Weights of a small transformer language model: LayerNorm before each block.
MLP neurons of a small language model. Each row is named by its layer, matrix (down: output weights) and neuron, and shows model dimensions 128-255. Each number is 128 + 24 x the weight over its row's rms, rounded and kept within 0 to 255.
A block is one neuron, or neurons of one layer that tend to fire together. Before each block is what it responds to, as a language model described it from the Wikipedia text at the highest values.

Responds to: Mid-name subword pieces. Inner word pieces inside multi-token proper names of clubs, places and people, such as Jeonbuk, Newport, Elon, and apostrophes before possessive s.
L2.down82 [124 101 156 166 113 135 151  80 154 134 115 166 125  93 120 202 174 113 132 143 105 150  74 111 105 159 106 124 115 132 188 138 101 118 162 117 135 116 142 107 132 144 137 120 114 134 131  98 143 134 116 112 144 127 118  96 133 113 113 127 123 124 152 124 119 127 107  90 141 178 144 105 116 125 116 131 118 118 122 137 133 125 124  94 143 110 179 116 103  98 145 137  85 106  94 118  70  96 123 108 126  83 120 105 137 100 143 122 117 158 119 103 132 144 111  96 138  97 127 105 106 168 137 130 137 132 156 114]

Responds to: Split-off letter s. A lone "s" token attached to a word, usually a plural ending (charts, daughters, Reds) but sometimes mid-word (ancestry, grossing, lens), often in headings and tables.
L4.down24 [125 102 164 118 118 142 137 106 132 118 136 101  93 126 146 115 134 132 143  75 121 170 105 109  88 129 118 137 145 119 127 166 133 138 106 101 128 158 118 137 171 160 138 157  94 150 119 154 155 165 115 125 115 111 125 129 111 108 108 171 159 129 151 109 124 149 113 128 145 129  94 121 120 110 110 118 107 128 103 132 124 130 157 178 167 147 100 162 147 101 139 152 142 118 152 142 135  99 126 106  88  90 116 101  83 125 126 127 133 132 152 122 126 134 103 115 124 106 111 136 147 154  92 172 129 101 129 134]
L4.down288 [115 146 129  95 165 122 127 157 142 155 113  83  77 102 169 146 141 117 101 117  95 125 150 126 107 148 150  98 119 158 134 115 129 120 134 113 138 139 159  85 142 106 120  84 115 138 157 132 141 152 152 133 156 144 105 131 120 106  98 146  98 118 132 156 155  87 125 144 113 114 112 141  88 139 130  99 112 129 160 119 138 117 108 123 128 119 120 109 176 151 118 167 150 123 179 125  96 123  89 136 112 151 101 113 120 142 130 110 196 125  99 146 156 124  95 128 110 115 107 157 110 140 156 180 103  99 155 162]
L4.down315 [ 94 128  90 159 137 129 117 111 170  99 137 125 106 151 121 138  98 109 129 132 162 109 102 141 160 128 131 126 106  88 124 126 120 132 123 112 122 145 130 123 152 137 116 132  99 145 120 131 102 117 123 130 163 158 159 136 111 119 101 128 145  65  66 124 138 133 129 101 135 135 155 138 122 120 138 120 136 132 109 130 123 101 139 121 119 152 138 100 132 136 162 167 117  88 170 164 140 117 121 145  72 158 180 143 167 132 136 124 116 148 122 167 157 129 112 144 122 132 159 140 130 162 128 126 164 151 132 162]
L4.down503 [112 156 132 101 127 124 123 151 139 150 138 103 106 139 126 170 132 156 114 115 106 112 227  92 112 170 133 118 117 136  95 139 107  92 116 152  89 107 146 167 175 112 155 150  93 150 154 167 121 114 130 127 180 114 148 140 131 115 129 141 142 159 137 140 121 150 150  92 154 136 111 153  91 157 146 131 136 134 172  91 133 139 113 146 143 102  74  90 124 110 179 189 135 125 129  73 108 119 100 129 147 147 149 142 159 167 132 133 100 140 115 136 156 123 123 109  76 131  65 108 134 111 150 108 167 142 139 129]
L4.down534 [125 131 109  99 119 106 129 125 132 114 133 135 132 140 140 103 169 131 110 142 106 134 112 133 112 114 133 133 167 111 114 152 147 136 168 125  90 148  99  92 149 133 146 109 129 104 147 133 112 159 113 135 131  74 123 128 129 115 110 140 131 145 162 159  65 149 134 112 133 121 136 147 138 143 160 124 140 140 140 167 120 152 139  92 127  81 170 122 133 161 137 142  99 132 159 142  82  96 176 134 119 106 146  97 100 125 143 109 165 135 124  81 155 110 151 124 132 134 128 112  76  98 126 147 116 122  88 133]
L4.down714 [158 114 107 112 142 107 119 103  95 111 100 133 143 123 167 145 164 151 148 127 134 103 104 101  87 109 151 172  91 143 137 168  97 149 106 139 137 118 114 193 167  98 139 128 128 120  56 126  71 115 131 118 124 133 123 124 134  96 116 135 150  92 173 141 125 135 145 118 150 110 123 155 135 120 137 119 101 180 127  69 115 116 122 111 157 154 120 111  92 119 136 128 172 141 101 113 109 142 134 184 152 167 153 141 156 152 155 132 109 102 139 104 140 104 136 123 153 134 110 124 115 140 124 123 104 107 129 143]
L4.down746 [115 134 138 150 112  73 100 165 106 151 160 118 108 125 127 106 109 110 119 123 151 125 170  97 159 122 119 137 148 133 103 122 117 161  95 112 114 124 110 103 131 155 128 142 105 139 196 129 152 156 127 146  85 145 119 140 128 136 148 150 146 121 122 176 164 105 170 138 105 103 145  92 120  81 168 151 133 120 171 117 163 121 148 137 152 134 136 175 126 112 141 120 114 109 148 157 135  87 127 107 106 183 156 114 139 166 127  67 154 113 132  99 132 105 121 122 101  78 141 166 126 127 149 125 131 119 122 113]
L4.down848 [169 151 155 136 143 153 102 107  95 129 122  96 122  94 117 150 125 100 128 122 125 100  85 133 137 112 112 173 139 142 119 136 128 163  76 119  84 145 133 165 103 163 111  98 184  94 114 135 142 198 119 145 129 143  97 108 122 156 127 101 122 126 105 118  98 117 140 121 166 124 141 121 103 167 144  94 122 172 141 127 103 130 125 112 169 140 101 141 124 142 108  94 110 140 158  96 118 128  87 163 107 113 123 129 140 122 168 164 125 130 147 117 107 129 142 130 130 137 148 143 186  81 115 154 143 123  90 161]
L4.down1042 [159 110 109 113 125 122 156 122 120 139 103 133 141 140 130  99 190 118 157 118 135 125 150  73 124 135 150 111  90 111 110 163 175 156 161 129 107 126 105 170 103 113 102 149 111 127 124 128 169  95 135 123 136 138 139 146 120  82 124 117 122 160  99 171 133 161 140 117  87 134 147 147 122 106 133 136 147  69 134 124 147 104 140 106  96 147  86 151 112  65 126 113 145 117 123 137 149 146 121  93 123 140 111 167  96 148 164 131 155 110 138 107 113 117 102 118 127  77  67 111 123 132 112 147 128 137 105 150]
L4.down1070 [153 115 102 130  99 135 122 165 116 151 126 123 126 141 158 146 147 137  80 114  76 104 152 127 147 117 161 131 128 109 111 145 139 115  91  98 135 140 119 114 123 122 173 100 107 105 173 153 134 106 109 120 157 118 113 144 141 152 121 140  77 131 145 126 134  98  93 146  87 149 135 161 140 134 130 100 147 134 137 111 137 130 104 127  93  99 138  93 133 140 123 192 147 129 132  99  95 162 104 101 120 139 123 115 142 149 110 130  93 109 178  85 127 116 125 124  90 112 139 125 148 129 149 134 113 104 137 141]
L4.down1076 [154 153 142 126  86 122  90 158 122 147 121 157 120 152 125 125 118 102 150  89 122 131 122 132 118 110 109 181 139 123 106 112 157 134 113 108 124 160 129 138 149  90 127 122  92 108 152 133 107 145 112 133 124 159  77 155 138 136 108 138 152 135 107 125 124 146 117 117 111 126 177 108 115 122 138 189 120 125 124 140 163 191 139 124 106 155 149 125 141 162 146 178 150 134 111 102 109 107 152 187 165 111 138 150 156 160 136 138  97 152 100 133 109 115 138 139  88 103 138 120 125  91 177 101 139 100 108 104]
L4.down1188 [132 139 125  76 130 105  85 153 173 158 149 136 141 160 108 114 154 116 110  89 135 108 137 141 125 123 131 122 140 124 146 146 142 162 165  92 148 160 127  95 164 119 109 118 158 129  88  86 110 147  94 127 161 133 158 126 125 171  96 146 135 115 145 104 116 108 102 153 115 118 131 133 103 102 153 135 115 114 112 133 119 132 104 133 165 112 133 132 121 118 162 131 147 182 112 148  95 108  87 155 116 125 133 104 121 101 129 124 113 149 124 170  97 135 173 108 122 154  93 155 113 152 143 170 130 127 131 153]
L4.down1463 [177 160 109 125 115  96 137 115 134  90  96 140 102 164 115 145 165 119 165 152 156 157 127 125  94 128 129 146 107  93 133 133 151 149 173 124 105 120 129 114  96 123 139 118 167  67 158 101 132 169 102 124 145 190 108 131 126 148  94 126 160 155 165 159 132  63 168 126 124 133 125 175 100 116  99 101  97 158 133 134 120 140 130 100 115 161 149 144  91 116 129 125 103 135 120 148  70 123 100  96 117 114 107 134  81  80 159  82 102 144 148 116 125 118  91 157  90 133 116  92 113 143 122 140 100 156 120 104]
L4.down1519 [ 86 146 132  71 107  82 124 129 146 106 128  87 138 125 152 125 147 142 125  95 103 127 141 141 113 155 138 145 125 153 131 107 120 105 144 113  73 162 158 181 149  99 144 138 132 161 136 109 111 131 124 174 138 155  88 104  90 128 126 135 118 158 123 131 115 123 123 118 125 141 125 112 106 140 176 116 124 152  89 128 114 141 155 129 125  83 129 106 152 142 101 106 103 153 183  98 106 165 119 128 109  94  80 129 116 134 138 116 163 112 125 137 106 117 118 161 135 123 142 120 136 133 136 163 130 138 148 146]
L4.down1580 [133 111 124 121 129 156 115 122 160 111 111 119 122 165  96 112 107 123 121 104  83 153 103 149 125 144 129 103 130 113  65 146 107 130 108 126 103  91 145 128 113 117 173 157 128 106 186 126 130 146 121 164 126 115 116 170 184 102 106 121 127 112 119 112 106 148 121 110 108 117 188 120  97  99 138 152 129 144 169  98 177 141 143 129 128 133 106 100 157 129 148 112 137  76 102 133 107 112 118 147 119 128 164 157 108 149 137 131 129 147  87 145 117 136 165 128 110 122 156 108 110 114 139 163 153 105 138 167]
L4.down1821 [169 147 123 162 131 147 140 108 122 142 112 131 103 123 156  93 154 129 149 125 135 119 177 130 136 155 122 127 158 133 105 121 146 149 147  96 152 158 146 144 117 174 121 146  89 173 116 146 145 129 140 147 127 186 111 156 149 148 126 114 156 144 109 116 144 110 145 158 148 147  90 146 107 143  97 129  95 141  82 135 130 170 125 146 156 126 151 166  94 135  94 102 158 145 139 119 137 120 126 154 143 115 109 105 114 136 133 112 127 127 100 135 139 111 109 147 153 130 120 164 122 136 134 120 146 133 141 145]

Responds to: Possessive apostrophe. The apostrophe in possessive 's after a proper noun, mostly places and people (Connecticut's, Tokyo's, Mao's), and sometimes " the" after is/was.
L6.down349 [115 170 140 157 134 138 155 135 125 154 103 121 116 145 104 132 126  77 172 118 127 101 113 149  93 192 119 123  96 141 150 163 124 123  98 171 144 106 132 144  88 168 122 157 124 140 154 101 129 127 127 114 159 149  70 105 140 134 137 163 124 139 105 141 113 141 114  78 169 131 159 163  85 137 140 136 132 176 124 125 116 111 146 116 136 161 119  81 132 133 163 117 177 123 133 167 110 165 146 154 149 117 147 120  95 176 139 149 146 114 133 133 135 142 132 149 123  90  93 153 132 175 147 134 140 198 112 109]
L6.down599 [109 134 147 107 161  99 135 134 114 156 122 116 120 138 154 140  98 110 134 159 133 118 125 153  77 148 140 127  96 131 100 145 106 150 133 123  95 145 112 165 121  93  76 128 145 150 120 149 141 138  73 167 165 221  80 143  99 101 160 151 147 134 137 103 101 107 126 131  81 113 123  88  97 134 101 117 131 134 132 113 165 155 140 147 105 100 158 137 146 109 110 144 167 102 104 161 134  79 114 124 113 155  92 124 179 102 113 134 134  91 111 116 125 131 125 125 113 107 153 127 131 128 119 140 121 151 129 131]
L6.down894 [139 131 159 158 156 111 151  96 152 148 119 100 119 127 168 167 129 132  74 109 108 162 113 150 109 106 104  98 115 151 135 142 130  62 100 103  93 132 117 162 117 108 124 112 158 154 125 182 167 113 117 121 141 137  97 147  79 104  97 149 119 166  82 123 162 136 136 149 166 108 116 129 154 140 155 179 157 107 103 167 113 124 128 128 130 141 127 150 127 133  79 139 119 141 163 131 121 127 119 133  90 115 135 144 120 109 154 120 170 158 116 105 139 135 117 137 101 131 144 127 113 110 140 130 127 157  62 150]
L6.down1213 [105 111  92 111 132 125 137 135 136 112 140 129 101 151 149 128 155  69 149 131 102 107 128  81 151 151 125 177 125 124  93 129 119 121 138 113 101 111 180  80 171 154 114 102 125 116 132 142 134 134 110 130 128 121  90 128 157 105 125 133 147 121  99 134 174 155 107 107 129 115 154 109 122 158 109 129 112  88 113 103 101 158 110 116 110 170 110 133 128  78 160 121 120 105 150 180  92 156 143 138 130 134 149 150 146 171 151 148 138 120 159 101 115 141 146 135  76 103  97 134 155 120 147 121 137 139  52 141]

Responds to: Standalone s word-piece. The separate token s (also es, as), usually a plural ending split off a noun, as in vis-as, up-s, Occupation-s, or a mid-word fragment like Hack-s-aw, Hiddle-s-ton.
L6.down111 [137 162 122 122 145  88 152 126 134 107  99 113 119 104 115  83 148 105 158  87 144 101 134  93 119 166 168 137 124 120 114 136 139 130 106 170 138 115 121 109 104 126  98 156 161 134 160  84 136 119 137 115 115 152 120 179 151 124 151 112 109 135 163 144 148 119 178 104 142 112 118 137 139 161 121  84  87 136 162 158 142 140 110 128 113 126 143 133 136  97 150 156 160 128 163 115 109 117 169 144 154 143 116  98 118  82 132 107 106 115 112 141 131 116  96 149 133 166  96 108 117 135 112 155 123 121 111  98]
L6.down273 [136 123 145  78 122 106  99 124 117 124 133 162 135  96 142 160 111 147 151  66 113 159 159 121 116  78 172 106  99 155 144  72 143 119  97 126 141 143 132 116 134 125 130 124 119 131 116 139 136 145 123 152 131 164 116 127 128  92 130 158 142 127 125 116 122 131 115  86 110 146 184 110 137 130 146 152 151 131 125 100 169 140 151 105 130 154 155 129  82 150 103 164  68  98 162 107 133 160 166 167 160 153 116 139 169 116 133 144 121 112 156 147  93 125 119 122 139  99 117 148 128  77 109 132 103 144 134 143]
L6.down739 [114 131 149 117 108 133 131 115 135 169 102  71 104 148 139 115 138  98 117 110 155 112 127 125 117 156 126 117 133 168 105 153 158 128  88 113 131 133 153 144 127 130 188 191 119 171  83 135 129 152 101 130 117 150  72 120 128  81 122 120 120 127 128 113  96 152 144 128 122 112  87 147 170 105 172 120 139 110  97 107 160 159 130  96 153 170 145 119 122 119 146 115  82  80 171 164 130  38 163 126  89 136 136 100 132 110 106  91 146 160 126 145 106 114  81 121 129 122 133 103  98 132 166 143 134 123  84 133]
L6.down1363 [119 131 109 111  98 123 106 148 134 161 146 120 126 106 134  86  93 101 117 119  96 137 117 119 135 149 158 146 135 139 115 140  76 142 106  87 135 103 178  93 102 148 158  64  79 115 107 100 161 139 127 125 119 134 121 121 161  89 128 143 142 140 113 139  97 110 141 149 132  98 111 135 146 135 142 117 125  94 131 128 177 132 140 132 156 130 139 134 118 200 157  99 138 139 161 120  60 114 116 150 128 133  97  98 109 134 137  67 127 125 130 137  99  94  91 130 117 134 131 122 109 128 146 174 128 114  97 128]

Responds to: Plural -s suffix. Plural "s" split off as its own token after a noun stem, often in headings or "types of", such as Types, Characters, parts; rarely, word-internal fragments like "rac" in Practice.
L2.down1757 [119 172 103 132 107  99 121 130 126 118 137 136  95 142 151  79 138 133 135 125 107 142 167  79 124 177 133 140 100 122  93 118 159 118  87 118 124 103 153 161 155 132 179 139 110 111 161 106 145 124 138 109 110 155 105 119  83  84  98  85 139 152 167  89 119 122 154  90 139  76  92 122  98 125 129 117 156 138 160 140 122 105 115 158 157 105 146 125 132  80 112 149 147 130 151  99  92 134 116 183 181 133 112 113 120 169 109  98 141 162 138 157 107 126 140 118 121 128 102 122 131 148 136 159 117  97 150  96]

Responds to: Mid-word vowel fragments. Short inner word pieces, mostly single vowels or an apostrophe after a noun, splitting words like Port-a-down, Camp-a-igns, People-'-s.
L4.down440 [129 148 155 121 144 146 137 142 133 156 117 198 149 132 114 160 132 134 143 115 106 121 158  80 109 166 125 161 112 186 144 120 164 120 105 115 137 174 135 124  98 120 137 176 101  94 152 133  55 130 113 111  84 164 116 137 121 148 146 117 154 118 159 135  84 143 111  99 106 124 165 106 125 121 127 134  95 146 121 151  86  85 147 153 157 167 104 124  71 108 104 130 120 122  91 126 184  91 135 137 151 120 100 122  96 108 102 124 111 143 132  94 118 135  86 111 124 115 122  94 120  97 159 138 146 128 136 102]
L4.down496 [111  91  91 125 136 135 131 125 133 111 141 118 129  88  99 117 143 112 139 169 131 153 113  93 133 151  87 121 116 112 129  86 108 171 165  96 156 141 141 142 115 111 149 104  97  91 128 126 154 154 131 144 117 143 162 132 154 116 144 102 115  85 168 140 145 128 163  93  96 113 117 181  84 123  93 117 129 125 106 140 116 115  84  96 147 182 151 126 124 122  91 138 134 141  99 131 123 107 145  99 145 124  79 122 126 145 121 134 109 128 135 118 186 144 142 107 152 133  98 178 133 152 185 128 139 115 141 152]
L4.down540 [130 142 192 125 132 134 165 157  99 145 183  90 102 118 139 113 147 123 146 128 123 125 121 141 146 103 109 105 130 172 166 149 149 128 148 167 112 173 110 122 107 119  92 109 124 135 150 130 121 130 135 108 128 163  92 129 129 186 124  82 141  99  99 146 136 163 127 114 122 133 144 123  71  83 128 194 128 154 108 121 136 151 142 141 103 155 148  92 130 149 151 111  73 145 125 114 140 126 169 157 140 129 155 110 111  96 136 114 140 150 140 101 107 117 101 138 145  93 150 152 142 118 132 146 149 112 143 170]
L4.down582 [128 112 119 162 153 135 159 136 149 198 102 114 121 121 145 129 137 118 123 122 154  88 134 131 118 104 135  72 120 157 152 140 147 144  95 163 111 133  83 168 147 140 110 117 164 137 151 154 120 138 116 106 123 143  96 164 110 105 134 131 152 136  82 102 113 112 123  92 135 121 123 115 142 119 118 134 114 144 144 159 126 117 142 117 124  67 125 103 127  76 153  97 147 103 114 123 146 162  64 123 143 124 119 121 169 152 125 132 134 185 106 106 113 152 174 107 120 150 152 122 134 145 102  85 127 146 173 115]
L4.down792 [ 88 152 148  97 111 159 117 146 137 131 139 135 175 123 109 132 104 104 115 124 185 136  89 143 153  81 142 155 146 142 130 133 133  99 115 180 136 115 115 162 149 170 142 140 129 111  95 128 113 140 149  69 114  96 122 137 130  93 138  97 148 163 153 148 111 121 158 125 133 125  99 124 148 150 131 141  80 147 124 104 133 149 136 174  92 134 118 149 113 156 104 104 114 150 140  90  90 121 102 101 139 145 129 145 139 170 134  73 115 137 187  95 160 117 125 129 102 142 143 117 115 153 111 131 141 137 105 105]
L4.down856 [119 119 167 132 123 120 112 124 126 109 149  91  80 112 156 114 170 134 122 130 108 123  99 143 125  88 114 102 103 131 136 143 140  85 107 136  89 155 113 137 123 131  99 133  91 130 172 146 147 105 135 114  98 144 108 114 118 115 123 164 143 122 189 152 139 174 107 139 124 121 160 156 105 144  78 164 122 144 143 110 160 106  96 180 138 146 145 127 163 110 160 149 121 155 129 119 161  42 113 115 176 117 123 147  74 135 130 106 165 169 134 123 155 127 156 121 109 134 155  97 122  72  96 147 156 109 120 149]
L4.down884 [128 137 128 100 147  93 130 121 148 141 122 120  95 133 115 142 115 147 166 150 116 128 175 125  94 155 114 134 116 138 147 117 110 160 130 157 120 144 154 148  80 109  82 114 141 123 204  86 124 132 147  98 148 125 132 135 120 126  87 116 147 141 124 115 155 120 127 124 132 153 132 119 159  88 108 183 118 125 142 140 134 121 102 117 116 123 155 111 163  97  95 127 123 105 152 109 121  92 112 126 114 149 158 149 119 133  81 122  88 109  99 102 107 120 146  83 169 127  83 164 123  77 126 152 126 140 102 149]
L4.down947 [131 144 149 152 123 125 143 151  74  92 132 116 113  96 108 185 134 128 123 133 143 117 161 118 125  96  96 108 160  92 116 161 116  99 117 129  96 119 178 153 120 132  89 155 155 141 119 165 145 144 115 156 128 138 117 105 126 133 124 103 114 101 152 108 146 130 136 150 138 135 120  99 164 118 127  70  75 125 105 163 105 127 105 152 118 124 125 122 111 126 131 133 132 151  93 134 127  93 167 136 103 113  99 124 161 128 121  85 126 140 130  93 116 171 135 135 169 149 124 118 119 135  69 107 109 129 105  87]
L4.down996 [117 112  87 118 133 130 145 136 133 146 142 122  89  90 112  98 145 159 157  90 126 123 159 128 142 129  93 118 135 109 123 124 153 139 139 148 162 123 127 171 123 134 115 146 123 145 127 172 124 129  78  60  93 109 105 122 100 139 134 156 139 140 119 175 169 101 135 100 127 141  84 103 128 109 123 134 111 132 150 125 162  86 113 125  69 156 131 100 131 136 131 127 127 128 151  87 137 106 129 137 106 106 122 102 135 123 129 136 136 196 128 125 155 145 162 142  98 133 144  90 121 140 123 132 168 136 137 101]
L4.down1414 [155 101 171 130 115 126 121 134 111 140 107 138  69 105 137 125 169 113 124 147 121 119 138 155 148 159 160 117 122 132 149 203 101 136 134 165 124 165 108 121 146 124 113 101  93 144 135 144 123 137 110  76  98 181 134 112 111 148 134 114 127  69  89 106 140 172  85 139 117 166 136 171  81 153 112 118 125 149  97 153 128 168 127 118 139 140 124 117 114 101 119 108 101 102 116 130 138 119 142 150 141 149 120 127 116 157 163 143 153 156 130 141 131 115 108  99 121 133 112 131 118 119 114 140 140 120 171 170]
L4.down1485 [143 153 146 133 117  86 161 107 133 127  91 147 117 142 144 136  76  82 172 111  81 134 154 147 142 165 133 120 161 169  70 138 160 131 175  99 133 129 138 119  95 100 106 119 113 138  93 134 103 142 155 101 114 124  90 118 116 114 126 142 130  88 141 164  87 153 125  74 110 170 122  71 101 104 112 103 159 130 115 128 104 162 111 138 136 137 152 162 138 112 107 148 178 120 114 122  93  88 106 117 154 123 163 113 127 108  97 158 133 137 108 131 133 189 146 119  94  78 119 138 171 118  95 127 151 133 101 116]
L4.down1497 [118 102 130 119  95 120 104 126 123 138 149 105  79 115 169 113 142  79 146 118 165 152 169 154 125 122 108 108  97 119 148 147  83 164 124 122 121 141 141 152 112 113 118  97 104 172 147 129 119 125 120 145 143 139  95 133 166 128 167 157 129  85 114 126 150 114  97 126 143  95 149  82  85 123 129 128 132 152 114 133 142 151 162 124 158 144 147  93 176 151 101 120 131 129 107 158 139  88 151 179 148 114  94 164 127 152 134 170 102 130 146 117  87 124  96 150 172 103 145 159 135 155 118 118 116 156  81  91]
L4.down1530 [116  85 142 152 150  81 150 159 137 119 143 119 100 154 135 136 139 101 100 122  97 148 171 172 134 160 115  82 106 122 112 138 121 118 134 129 111 132 133 113 104 134 134 145 156 109 168 112 150  92 143 126 118 163 164 134 109 103 132 142 191 155 144 162 100  99 169 115 137 163 128 145 163 128 109 125 125 165 117 161 118 110 134  62 102 125 125 161 145 141  57 110 183 128 135 109 148 155 102 102 128  98  96 135 116 124 162 144 160 129 109  97 105 115 169  94 119 167 127 126 129 137 102 132 140 148 121 138]
L4.down1877 [118 133 119 119 112 101 154  83 104 111 118 127 131 137 143 110  94 131  91 133 114 121 137 180 163 145 149 191 139 131  97 143 149  90 155 138 127 155 116 179 154 169 131 180  92 147 136 105 144 142 121 111 143 153  97 124 121 132 154 109 130 113 109 137 170 127 123 115 139 166 161  93 137 139 117 115 120 134 125 117 100 158 170 153 109 145 129 134  98 106 150 128 110 138 114 105 127 198 104 130 157 106 130 184 144 147 152 155 131 128 165 141 177 155 121 111 120 114 113 118 104 123 139 141 149 155  98 113]
L4.down1878 [125 108  87 148 130  94 144 136 155 143 145 140 133 153 109 122 110 117 129  91  94 146 161 115 143 108  91 165 117 116 162 137 137 110 102 140 125 138 137 115 179 122  64 155 131 107 130 156 113 142 146 100 227 137  99 118 131 117 120 128 119 109 126 155 129 136 152 148 122 138 142 101 154 123 193 130 125 133 102 123 106 142 147 147 149 140 137 157  96 110 123 141 169 146 111 121 116 145 127 140 166 111 102 114  98 115  97 155 108 159 158 127 154 100 144 110 125 131 146 125  85 168 144 132 133 154 129 129]
L4.down1881 [112 139 128 135 148 132 102 152 177 126 143  81 100 146 101 153 135 131 111 177 118 107 194 159 109 117 145 108 159 132 124 129 127 112 136 126 155 174 143 127 140 162 105 110 141 134 148 157 119 129 127 115 117 104 125 149 132 119 135 135 156  96 125 136 193  96  92 123 142 114 122 147 128  96 120 120 121 128 111 114  85 161  93 119 124 113 105 103 129 140 125 148 122  94 117 153 138 120 133 145 143 136 115 110 119  74 138 135 168 138 176 167 123 115 150 100 130 111  85 154 148  70 137  97 141 128  93 122]